Weights of a small GPT-style language model, trained from scratch on English Wikipedia: LayerNorm before each block, a variant of Adam for these matrices.
MLP neurons of a small language model. Each row is named by its layer, matrix (up: input weights) and neuron, and shows model dimensions 128-223. Each number is 500 + 50 x the weight over its row's rms, rounded and kept within 0 to 999. Numbers have three digits each.
A block is one neuron, or neurons of one layer that tend to fire together. After each block is what it responds to, as a language model described it from the Wikipedia text at the highest values.

L9.up8:584376470519541471459472506526526467470474559521510462529510474547523510441428523556519597537485591484495567487501528454467457504536578504510550526464431586443455571465457500441482506476516478495497457430634404475456421465577553579547569485477583446467528552486526571505482441445491508450
L9.up454:461465545475508638526566448485437478479470476482453453534633545525511443526464599523475534547519481462536549539488503430509457628473479460543489507431497499468425549495484596474452494480465465535476421545547471465468449547464484453460468465548536479559550368485586414490578453408441469425
L9.up799:606489517567480495520513483456500476561507452541521429575484488552441392525522446399556523551572478509483504443564508421555467516504480540457523451372507486453490560475378543444495539486527527464580446431501419564512510522523486478585426532512499415556529521453477493586530438471570484571
L9.up1392:477431439463466504455507471430550564361432406522563488510642515548527490442463524538518506556588572568502478588481603456435551515443463506523401505475507531339497557478457468425513530492545463538584487435456479467422432485532594543495550534582447491435467491413524403416391505560522449482
Description: Verb-completing suffixes

L2.up4:519589457598491510411482564455482476513430495444522432552517529549482461450489418547463448493548580502433401475324542434514501515515531555485531507442507488495479478549562474514526544476608536530528492391424492463508387561541451466568513469483526449542523587544674547527494463435456457560
L2.up40:365518488529557421426572481574470527488506451518565541563441524519551512535434546565471586506510533450484557487468549478558473550532604430409552445535428428477463503551499508482474484582470546644524489562477555492535439509436570462510502481597431484611496461471523502505525425463379463470
L2.up352:493497524482473525512558524552477488556543453517489445483525486551472387614573498552481550464588442516504529449502476457557500568495519462545608440522482475401448451532454537543436489473629504592437502532423555514560501512507547460427530485416470455527421480508483401462520491466472445456
L2.up456:501463408513532483432522568577426516458537442546523511455478586500506471550516438502426580541565559512516504452430501520395485583527480511510487447516502478432528482472543441437536446543522513569444434507489578507479502461509521446538533477533573559491498577483545568612564542422447441465
L2.up461:491462481472544495427455455496496539430525550488574448411507513553453568442610491467462567486515547569499479432493618503441535474460459467462468434514502593474562582439477418467479510459521547569530491470477575502533420520532575520487549492504573450482545541532541506471546454425442566463
L2.up480:505500547456459490453393569604559427495444502468511524498461522585405384638540515490507522491495590493444477468434478466499486546496405484513523548484437501363505508489456467510573461565515471448374494466523542616489466534487576526480508510556456560601515540473530529544550488466400470518
L2.up550:505522423432421465367488647673497602463483559529541445442592564463534541435476554467454529579565565473475473425483540419470488490517540462444600466536433639465458485514448515659558445416492498508504436457532473516533400467526577508517588446510480556589473559461492499477594576407456542497
L2.up858:596523504499464481440458548513550646426539483494495469374430499544438529552561456492452451537508556434508484377497437441485475460523507494460547540479494509447544444440531492399538477516605469508548553442467521461463547501530599439462585489487439520453490392526545542444542441424520470488
L2.up978:489567461423496502460471552553523501556466446493517600443461497527437524510521455504562552554515543476534487510457461521462523635547508429460462517530519586403453539551564511564526503529545473502478528514568537551501488511542567490578572453646437547530497500514468490518518444458418437591
L2.up1014:538499440503543519482521514564562588465533371515537416447473481469436404475448441447440509566528536558529464393477528416474579440543502389509527488455558526460511556524555501491530465498516490512531541508512511544588443531483615505556516444475454475456475650469589466546578531501545445460
L2.up1113:474450518490463514436570462510509543478518497547523506501563539565507363595455399520448525477544484599400466524392489502548533499465514552569546511532460467440401543510452552597528511473476571532415463525505512449540484448543468510505465614489506586495510501483508551508528562380525484505
L2.up1136:588521429448575531430460445517590498505599470525479621365566595522460488572518425535500493424518469436497508549475473508551462535485515496444595453464483547545487505525471493479598465465512446520569450492515457374462479541576499484464512486514498566491485489569375500501499500484410572590
L2.up1383:437503510422556486432452550466458502410505572539545465466511447552440558518562471557589584405445505572546507451540450487455517498449508478480501488496588540521574521524554449542632485592602513621595543588471556468539447522552582458509573483524593499506484517488511506457418519464565538506
L2.up1389:458453557543453482413583573477551522398494570435535417513534560520486558571466495553490603406622549464601473544369460434572513486522496528457534429448539512461450469523513447573505547593465529607442482519523550472446435616484574573559516541573591517478502521543508479417547501477472469431
L2.up1491:444557504517491470494436579549477553492444479398510514481479446580541496576431490582424644485538550512455593439510467392432547616456490485508492480479457571461464510499434496561514427486547513521460507590476600483520499543431539481535484466480544515578464550491473456594605520425586455513
L2.up1526:394471548534555407457426484609500597493449489509487495462451583473505385548572450561533474531455539567483454497472427524501541451509569547535508518489450517342533449542517486529462434578524535530470544492448495489551487484510569435544547473547450397582477493541544504545569443494442404548
Description: Second piece of "hon-" words

L3.up1533:453472437506453541473479494461490399436568521478532439573489513594538478546501463529503621513518401555606463447489427478516487531488525435559453497436475534494509467495562507535485535521494523446516500521478452495415442589553536526420512594573501476536463453427509548443574464482555413514
Description: Mid-word subword fragments

L9.up32:481513406560476532502556526519467539555440602485457565444505546508477552492530488482599470592460541521586536502492550488443544497583481472594368488485486561524517432437429512451528529502516468441602510578522479434495493479553485496528554525534449480510453544444526499436419520571561510422
L9.up132:534498469597482523545428396438438536450496566501443427444566499491637522575472502466545551560561501467604476434466448482523514529511527485511386397389533525481522401563508544552498607579425466545517545458546503517424463475493513449568492503460606544538558457470618483563507516522488427435
L9.up673:514527512502516482476462475538525532431453589398532499462539565590483528488554516521542517539505519441488532492552432501575543513512556449518466461426430555452525533493390587588495511509509452590504442529453449412518427515504520481541496587481481455537558517483525422498474527476512494504
L9.up1289:569469397461545498543499468485494526509531552449483379481524560481471479444551504538486560495482470506476627471514442438483539543519500506466520486510481474369515559484478531531546573522550488495495555511574508513577503609473548451460581461497548546465563466528497452389595488430496464419
Description: Occupation nouns in biographies

L9.up684:558509440556499469452495518494479558451562536507600473360502563495537472424490500515481541569564577480568446479503493487457518501515424498513528485448449512480475401517436443445488555423554490453522424502560559513482387438498580415435458468498503363559488490489581460462529471540583495520
L9.up752:514526530530493562503518414455544541467423526460585539472535532567392542531459560582508485465565517490554511531464483394518503466503565460484457446456531594500526495531409568523541540484516507528540559516552497574514414526518549497551552461513405449602539465453502434442540520406512403474
L9.up1048:563471500516511516517411466441484528473448570514569497576474440521423537538554431551562495444470524444507574427452518419581470507528545458558496515469399514526616476551438530482456505468453526597514542484427583589501455450485493558530450536565467594468548543485514440465439499560567480519
L9.up1510:482637643445512494497564538470529525510420542519469522442598591458504499510404491578540524446526521507440456502451464501488507496487528516534502480511418511584535499517482617476532508446437486477479417515523491570419385411499516448542531414535442568503519513496525509467499548521532483627
Description: Clause-linking connectors

L2.up31:563395455468525586414510594470551535472509493487539434432490526418477450459532469550480601596504465499533483612460428447470526551427452517407474507521556519526536512555522532441537538562526492514505511550437491428417459481488591478459496578517435478468627454491521560501487508418578525535
L2.up223:526555365551503564448471435429550539462449520453498538545442550584501424606502471450472484553601621489536487416440542576472522533534491520485490436448525588464536494495461479557643481473510569538499522486408511495529526534565443506561511462539450514472494516471483526458439537535592468617
L2.up269:471464517532483476436453575510503553481444595435563470536469576527510552578473529514477572425549549474521541456454532533534532522564544522505478470410486527423459458439427452524521523486493501444457541499430495441530523526564489549522574559562590526529546480371524610619456441484580513560
L2.up280:404512556527478568480504514536543526479369466488515527525404457559553463549511544596523676473507526486614471490500551491514494526511504523530509437476471527575483590483504551474514508637489506534486494521520507533450499541556547496562584525573466451526550435426438547535510502568470361524
L2.up412:514471401515429595494472490542534482477498495467497494529578535481545403418524458481424528568614493540468442510432507479444503558526518467466514528432446638492470444522523538609525474448567482608520483465566599509432411461457476521467498437486420462513506515488562542515532471409503528507
L2.up545:455482535515482496366483501435467473461416547399578478529514476506496516565488525555467542577479621444441498439502476576472551608467509492432491448528575584436528539454527449461529539573565486574494528618524470430487571499550575471554532496471506496514576514445569359493553438526566496563
L2.up859:488508458518502574343576476438493551397539600524540448499434510567541484545438472504582470514553456512495591504547469495473575550534434509562503576402496496416526497537486442552621504549483455646511508480449521507420431547415551489487557447549551464592533498500533463499522524414438514620
L2.up970:504563401573518622426568475422517467436542483541437500499550574503475461418448517467428554476606496547474540527495522456442569443460583487503447509501487601447565498580464402525481513568570527510443517544512536496521458528548517486443487498525471412528431467482564496475610516421519510542
L2.up1106:471436507533597523438496501516501515437468498430524484554506562505565475535415461503522535628496573471521436522451371504488569489433565467528490477514563590475417542524582516480494474526605403534394603535486493473433467526525544420501578548463526493550513487476449578550400508514540337481
L2.up1235:553502506480423511507499443460524496509439591461535511496513437559460505685449539580545565583542471461518494480521470556498466413492531527600472497422537515468549629487467461509507522562439492534557577516492459490444540589576559540485546522509544554517552448503453402534496441427536501561
L2.up1390:418561403550503481384509540476438493561473520444563544504421520526470515498477529434613585493479517451531444507527477423402450487479447522435570428414464577565412454487417635635584490509539534485566432548548510449551504546491563556556550553599488546500481405510482510523520534456411476459
L2.up1394:497441444489472553450559480509449494433472577380597473564592478502572463544377526479537464573537427476514524462548493516379562530477496475535505431559516522478525488495420497543541483621524495542508616493469566480477532531481525478524510530445504554555541532489537455610536484542505488513
L2.up1442:475534477526496530457535474489551462568546426467539537537428510492492553501478548488492457559462549561585459536394560501490567564501546428435561406492537480463397479481468565428511502541477462507488509595422601503530560505489546444503501498519554549570505497371563509598520538508480416516
L2.up1477:440479462510520552480464554543500595499510542416540398430489503506538476563555516537558484550412537421521540525476534498461519486558453558511476465491482556457467515476506595481481443585511493592523505471441497441418485502555494468451524475521404425509604396481512527528553470469504519480
L2.up1520:411506431495508492453488463467563538445478505509487505540489448519660554462523588521523564528463502498506501451522450466463519565491497527463439443398471551524492484535438467570596414558591527584497440568430538505482356522509498597502496512619476489513496496417536561575531554550450545519
L2.up1529:516504439506567569493501513557537444507364514499571521458582450442532450582447545533535496569459512509553429497516484478447625533465530590480469446476498533504519520520495613565401441544526527585530475549477569484462433530564537480475530437513396565529389477389402512556467468381572409464
Description: Has/had after subjects

L3.up1525:426534513463546540494522494426461577427424467504601442526517525534517432591548475615573556470461564446596487475385501494526547423567521476493502544474394542532522466494473517520542584504481457582505484476478430457542417443440532500435497496516512499571559482533601563585496503534453455514
Description: Word-start pieces, short numbers

L3.up1386:386579430538527547470474474474485506441514615404455565547498508540487476557508494519450544508492557412503566468378544538545543608556574542552518371493475479464474527421534510438568541453521456664480580506486545473464481512571547500517442500516520502506555483417509520524500500511545503505
Description: Closing heading markers

L2.up71:474509468460474485450459567431517566385425463507565421421494538533471502519474571598465589540533501521535546508515468525479509391486538520400460450491487545530535453543497451587539522508493529654525483447535473383514427569548530465488506467475495536471462384545524525511549416435486494558
L2.up118:414434496548483511472440547592575567429416477520516512493537515551513559489530564539425571494495507477477492529499383445404494470497457513489530458525535516466489532520482479582524579595564503491467438475522554487453432451556532583466520475472445529542488412512508475584558456523491408541
L2.up133:479486544478472564469531430524510442488443498445521373495507580457489508572509450504528474567525567555570586599557553511530527525505484512503448503441456542447484546541533501457524549543543441539492556468517458555390473496572465582472482400533420418534416509448540453568548469456439414497
L2.up331:505470469584498544512479480476509494447455498483548426499474553512549585494535469600542580518546512458621471589526524491418471455462521482492420461482496479549555432562449502530521524591550514485575479520523598507438440476557488458410550423498450509454471531512478558549522453454523421541
L2.up356:513491460540526453466542557437554535425516502489549542506431553552458511447493472624586575461586459471566535487516392470500446428506488575489486401425505415420486444437512473551520500477482481454527407490550507566489491478536534480566529523520423437431418496542448559558514530485556522490
L2.up549:491434447528477540545507509454566431470485512482451519569529568528428534464609568511491530445588503595512517511425539450470513536416479408490489425513503547514537459435489503509549576489576504581499417613495607543538409518594524502469504507493479455396396495518498470499444455465497490420
L2.up754:444556502492518542488520487511504608445514534464488376452513518562459571434469499613456536475532542416573367530463508569419457443495637476540514425504451583508382486525421539574453567533528423472578480496576462479511446482514573591602548374582480439409441463459534569526524506466448434556
L2.up854:507461500527542490428478510505526528506513564483530457528510442565533582538532501480466591461534470506508595502461450552415439496546473528501545490439524553398447480423496499454502477490487561533489433567539586466513462549501574494508569609610613520563511491474463516519579500611529443560
L2.up861:518482520465471485393517522460470361452437420418458492420573567535417501521515520590541550495630540550547468586480511547466554467495530443519468545517483522478589448510492426587503521569500434494520458526491558511526420541569520545474489481455381524427477549552466524541547464588503520471
L2.up931:439475461511508508342571492503541525426399439481503439462503516514480456459571533580454497546615562469532463423494477463408548485514539402484505532500545522460447594609531535595500532449514529557546541464457447508465495504498507497518504384558482496450430557452547522467559427435412430468
L2.up1260:468462477467493588437433531513542559455350483469524439399595622568449527510467557624439465636525558604524593537515508599488516564541503544440438507492467646447539492470563531521475448508496511581478468474510407411485468535613469510462555414460472495519488523519431506508486461507473436522
L2.up1294:472463429467534522548484426575552503484448540481396558456559456411498543503509492456498524554532586462527521480545506435461499453461566472458438520451495531549480456503434446502628538558574421500529504595553544451566430524501570527533527522475501533469417545465510532597532413404530427453
L2.up1323:478458557451417546562517480514483530486453512461561549464408479519540561528462542570503493549541550426592554527493476482458583522436512449441488455521515529475487507495467430519473490566541508503630524556502556638536450417536556479509421371562475544503439537481492529571614509415501443457
L2.up1345:494459500474474497503437451512573509422468450481464476425487498484582504453552458435529451571540596558510440545509538520439502439456488380501430425448499610509485580560465452527554489510514474477535502442418564538549481409600539554509442494539466481524482486543594493582513519499436435605
L2.up1357:467477526489523535421464414533517491449466479386415493395572622523497485542556610512458538511571528452534445542530559496438530461479540509445484546498443604482482548494445481572487497627508481561465497530526467480393418514481583525519586386545447391537440511469570550435512439497453498560
L2.up1419:564458496578550444472465477460510450501547500471512438498561498515486467471470482479499474534477500525540528542469505488383514487494556535561439453421458550431555556553471411487511580496472524455470482502483543583424477624540523457460541491566556565494433530498512441559556485568515546586
Description: Temporal/locative "in"

L3.up102:480517436579428595435592394476514517439479458454504600485564549451490421517483496454403392618563552495579468546471581540504519483524558475470484432494478604470515466497467501534565569453612487523462516480474552477522542527552457533547472469481485472512525508413644494552625477520496409456
Description: Subject pronouns opening sentences

L2.up59:564551513498477526419556528537536452475400586474518482488536469519488408456549465506521531527463488597520552522450557413536545531462518539480459513443452520382450555543530552462489518418496504514523495550499499428465520610501558457429511510552491448558520617413542469480485512494508539547
L2.up89:568494495580526487509541560457498556424511622497545465617440638536441463481415448551422468493458440484564516530400502451556475487455584559579493500542564448483573506433450472462479625444453493531535538563529556315431431503565522489481461570440449355439510492487581526478432416506493498607
L2.up225:543503511492535545498540507544524537536496546496495496410495503512412533471541548593438432557512536586478499558433559468585549590541502462497499506491547513515514545412417550363600420432411519487554576519462542462521449493511505467562465564416513513462548466441455482490450490553494492591
L2.up375:468516472498523516573488475471386534516478501384545480466542602504578419490416563564511443585490557495463588509520499506495595429474541473606494486473507523488512484531548445416488537593441468503474546494429496388472487533466592582489538543445496424523593363524576480421413442442493508602
L2.up376:438512571427427491522440407501563566389534444476521579417437470510531476533565447524596508530480558558500557429435502477465482521486568434524528441483493474493506607455449551526513535523467448463517503458486443491400414465502464491558474493474551471505639483424593362502528527531424465512
L2.up388:447461508534446589483584472477533456428567550398558412489505525576450517470435473514421571489592519396609482546482465525614509510579550489499604394555479628468517505501437478474525586522587492615529541552509467480438499533583469577522504568491449564413523492462509478403467487515508537514
L2.up396:480582540511489571494514488490471496496548508460475505553477447530541492458499460575485429568501601592471512458516546379458582402465460451482454528487428606482422498516401527497478440541488548546553520489418573438534555530574522541536447423545542375487483486565645509511585483492543469488
L2.up469:370522495534430642506433469454487491500566538471477499536548521570539513507493408481507455574453513439503545467542399546539457538542512407490498452464524491437511528487436590503546435475454423498540487500496551491324551483509460502487509537585545517513514400451507452551494465433461462481
L2.up571:552510552564494483469508491498583488487471491411506395536518509501414523474562572542476537460476533426519539566463466459510561446530572496542516548514563582464458495571491519437505497516590486603507517414510606471419403476562485438469402475510551490436480521483528552435519445495441445500
L2.up653:530434477535484505485540512511528582493499551454521422470528559476532492438424470567461500567527486504473495568533471492490468465510564568525412457420586458527485493519367530526547650508433481516549504468488485577364462436500507530545548523546565454518472400465533522477410368447508560499
L2.up753:509542465464552610495598522493569460462486497522518513469500490428499582451463469452483576525474494449612580585427477433500532503513570457548581497446487566615509538539552530488518562570523429551598532466487457500482477578511556485586486495544447505615597528402540441522469482463486547445
L2.up1093:554459465488445533457584532509459489438503498456573526474534504515459477551490502509474581531483615516573514414505562465597488521551622488484508417495478508480471497450530595428546481538495528507496622552373440426522515540445510524550397508494517431474478545448589485473457452501543447439
L2.up1146:527556495522394570539594592493498485467478621494476488503455490530439408543423481501496443484513521564446539504466543425549534509491451534582491531483588503456563507430399538500541519493530522492476609530479474475422486469494545426479405536454494500514601483449526470468554418491526548563
L2.up1191:438579555491512536534448512531470398471476503530534526518482564506414522503486503582537560526434534531588515509467427510508523434518627490485499471450556483481506496453491537419478551608574495555522477518473427504436435531504531436549501504476475476514585436450475467527471497483577409484
L2.up1216:520445469566511551501539556473564547451540543515565579458502485511388545530466477617495476496470481571508571547377440470505519472473432482517518513468495464517547502505522433451518532598511553560496497487461483419473436479442495519410515539551462528518586441496538440596511570522453476502
L2.up1459:492556465532550548534455483563540440549523436490536541564546565508533548486567536542470463576487561445472579499469486449524587440564524467441546482483486496462530497432417515525421465547486539553503514463453511478386478460440459404532601501569531549471536529480535559501522404471590437455
Description: Section heading closers

L3.up1240:444395435493425642455525523515521562484530504434519470424653595498401475531461537526433500571587500500546578521442460554510479540535515471491527485468436596426512512500498482516489538503578402575499477452551445453437418525514482518494634482456472552585462441520484451496541476424461485452
Description: Relocation and place prepositions

L2.up19:371443416448471480463534557533525526505471489444558455394514528542484435514499423578502557491559523593510515469430530453426475508536453454471512483486517553499513541612506518577546497520430532533428435516514506534484506519550599535475468461501493565517469436503552559461474527563505489521
L2.up504:473451467534562529478572540531538491414451464490538486479501533582444460485548496659514579484615500453479550444410399485499619414474568473480500505494557580442510501510569458450542562488520526536451510541491500453484472551588560497407480544527535435497520487490586540459592502509486465523
L2.up605:448617549527548606475580458431512489396476360455598442507545398544442467535510403535450450471433528532585523409535466407540514452501463527501580491435528491475500563533464573485559464486514442509549492495457535536522466579573463577591480481548488397511493507413518487536508574545451471450
L2.up635:537560407508490526404499518514466567534480503488536461432581505595521490534515488595471500543606531506543445395501510512497451500563547527472514517485445574397398424502462581592540446481593474580521467496495381502464475542535531537518516474507540475522462422446518511509538431452600498579
L2.up775:454476430585526566469475538512511564438476488416538526517471573517471516543559494504504490483545508474510559488429520466471519480554491478455549498470497594552474413535538480511535469530501417551545554548443528517443513511555521568429440543561369467541578431484548540438553536475437446542
L2.up828:445447482483436485415489509577537382475479510448509470441501472592404432613585534609483495501571528549520540394506444476449568496482579455493520495481462510508566472540504488531524584466498481483530493526517512467426489591560596503529604452528516510480402532547519462455518449481413439475
L2.up836:497499457437503585475484471547583441474544497468537501516471496436494402491516430540459540553501474459525523542446408373555568549458515418507579491487506519469449510436520451444456519470524411486577527522421474517450495540541484483407494405471440494531497530542589573483466487383531449419
L2.up839:484536523429416555481428494518566575533395480437639535394504532529510524469492460512558448519478611472521542436500491487449470450417559351525465502488434584452532448493457512514550418512497474493524550421472481497612493483433529554492529500461564467539512528464514498470512477453486447517
L2.up950:569558521464474512439513503455543505444470421498452500500532439558492422519522498557446524470604516462486505440567444405437447478454556470434546516481484536493575614557591487533537533521507547512515530490537499484429445573472580535446497542388476503444501530535559432564514427462450443543
L2.up1118:458463434521554508471568424485492508474522571470519533506553513535551507420477501474475531537455477474509563556494459443497516488548544478557495448455548484453464485536440497592535396545533474528480464591513459475572483604501554609486458554543611557529558497464517458589479565470553542571
L2.up1148:563578441562570488434593462462466497413469458538566499480536449479565433464544474506485489520590502551558449503519560400451567405476507480431468492503431486525561468578539516577537567597501504473555609427471586388475453536475510590518473519494497500386609537485600556481499480411537422570
L2.up1354:547479542502417483496517383496594615439503486442645456568536461502428497448503545568515511575522500433523542538513460539456538477438551486498553454473550532390517466449474541546487481530521449546540529454455445536434415486632516545453578520537534524402523508510532487493570366470430424499
L2.up1361:480456411463542522456470500474498487430438494353463538418576453508557481530512569528504524525484458482505510503442389437482566433481547391455476452491516452558499541516522405518515500596427487525491525558492487463512512496455554453402416565459522483524469487498506508436517435439525437520
L2.up1381:512468415508495643376534493453541514490504580502569568503492553530470434506473482474582488532537522598519488532490533437483550458479541433478485486493553520527597544456531425532591530602509449547498450448493468525491530445473520547504450517526559494540557571516575411463464498390532481521
L2.up1402:387456561550496577454518447563529459425533461431447409578459491599458550482523471489570630489501515520626514470449551390495495479499432394553540531443467504567520466466404541559552461520500488602538501507525501489492486442576541581401616496531543499466497498565484492498559520522493427421
L2.up1493:437438461516475519458503448566511512404426428464567469508501566557594474582528464636500462588527564399633504467571602476490467496407480467532410482436419542508547608540426501542621470558586479433484494438522468489495506535488515602479504363579500453439487507474529611584608469487585482540
Description: Leading number fragments

L2.up80:462480500522534539487513585502457528421531567446470506489489540502452531484485516547483513490479485431558563587443423430518514435466541396530557463355472542429495434529549502492513565428582503643603529572475567488571537514539541535475506517459546385545499398499497544470409459475522537493
L2.up212:504495424514431575503483531432513411470493565489561445468504556491531432507402433483496479511495504518588627507503439484491507536537545561476522520473512595498544548591514462472602587511478529506539517542511528468553523534481541494510415542592523462537509508470513516487508513461537565601
L2.up245:447462388470475551464500509423499507468553483420567494467573511458495588464527430451490479500505508439547606547498457470461537498485567461488520423477570583528382533434517540491515493485539472563522450601515510458491512616540448509587457514600564469619524478454446452463477475396473483500
L2.up318:515384551467453442469486429466545493442491523376645500496568472514546525484536437592477445512470578515526508402450517509468485483441508505537534410467455496541534577463493476462554562553489478464477569525548453555484434460575535523546467542475467404490502577443523500550509579599573511514
L2.up547:432436504556434486477572522460516485435484438500613428522561577536529546506527513472477498454502528541555578522516542506493508477564481397598534491479486463494538492524452449550459513517500514446533506438557528492588486439580481613515567461551423500482431479515567559540492466450582460532
L2.up826:436513485486477512456511462511522447419455619432499455529436423507543365552566474427579536566498458522479530449490524435432554461406502548525440483506445629548516610555487481584606514547536446494528462531466512560469512565592532462497516439570484541530517519421552600549417499524536428578
L2.up893:430550558463533487439473569447499510480491506366467444538465508575505515516506511541442531482539474459493470535457536428451536397524529543410479433480476538510449528534457498602485590596530526544449470461523491553596504506584528549567459436583479477442475467547507578451565590504462389523
L2.up1137:433538534512487415489488595514465457523473452390546415539505587433514539506495423527450583461632508461569428468456525445515516498505530528503520530419494542474505465459512471545491576482558482519511516590511495511609389510642466503537483473504541454548557582415493576495459535493511430539
L2.up1143:505455391539557518488442456486512532460512572431506538449475569527555450514538478513471540581489435452546526551521402493462492548516579484611383432462479484487472455481492485505524522602510470523462527567519552479358560593496463541514467493503514491491482465421572544528564443534468402473
L2.up1157:553511482496551521517575511506459523521496533373493552543533475518509474555465452467427442514505541438520579576457490580525493523574501465481538435443489560438468492517505458408550591508558452590411592544460535424483530505508534448459513529554542609584430457404570539458418434553488406515
L2.up1301:501486512539427548518554499414462493429513522481647473421506551502510484598437426473522508540509544560626526527502396588510482470531575388484518404430558539485520497557555487506574483480493485572508521487483486505359589529544495515492442495520477463546484436423458527457420467467527503481
L2.up1386:524538537508457486493427495510542479420521549431492498440511519465552507531617432578503521486479575576537547572472479482469517396432584485544537414442521488540549521514500517427588554441451389509482492482496463542478560525533584495451444484655457446548483459424485558502516543418481442613
L2.up1401:601602456564530466451559587452500509448392507423545527424447577479555479510448437556481508461518551447520487474479442433482455484516550479542533487483391550510500541503582465505475536498492466482529558500512512480506439545575456516501539517494466493561498541454540571433511473447520495517
L2.up1438:520514492500493455502567556459480486513441549458513425539427548536638550588567439465544435480499509395563460593516458418472535514505457504576469446461515509501483521491510423564526503494512444498580559493501504527499492507581482533551509461584519548577440495443559484534416519442449450610
L2.up1496:491442394560491444457471464547576483547486501497533472496565553471495510567529466481494466483546527501492406477387525506484554460498508573469502457544500536523506509475451496489518517483571491531511480618517504549405529647516480355515497486594483573524458426433521523509493492337419462628
L2.up1535:461483452510477477457604512457486454454420555447586496526530558513499497572563436466543421499501464432425509470536483478480478556503493481544512470462517482549478401477514520586562449502611504535526451484462437539471548496538478484485476483483450485499449476479573506522495491427494498498
Description: Mid-word fragment tokens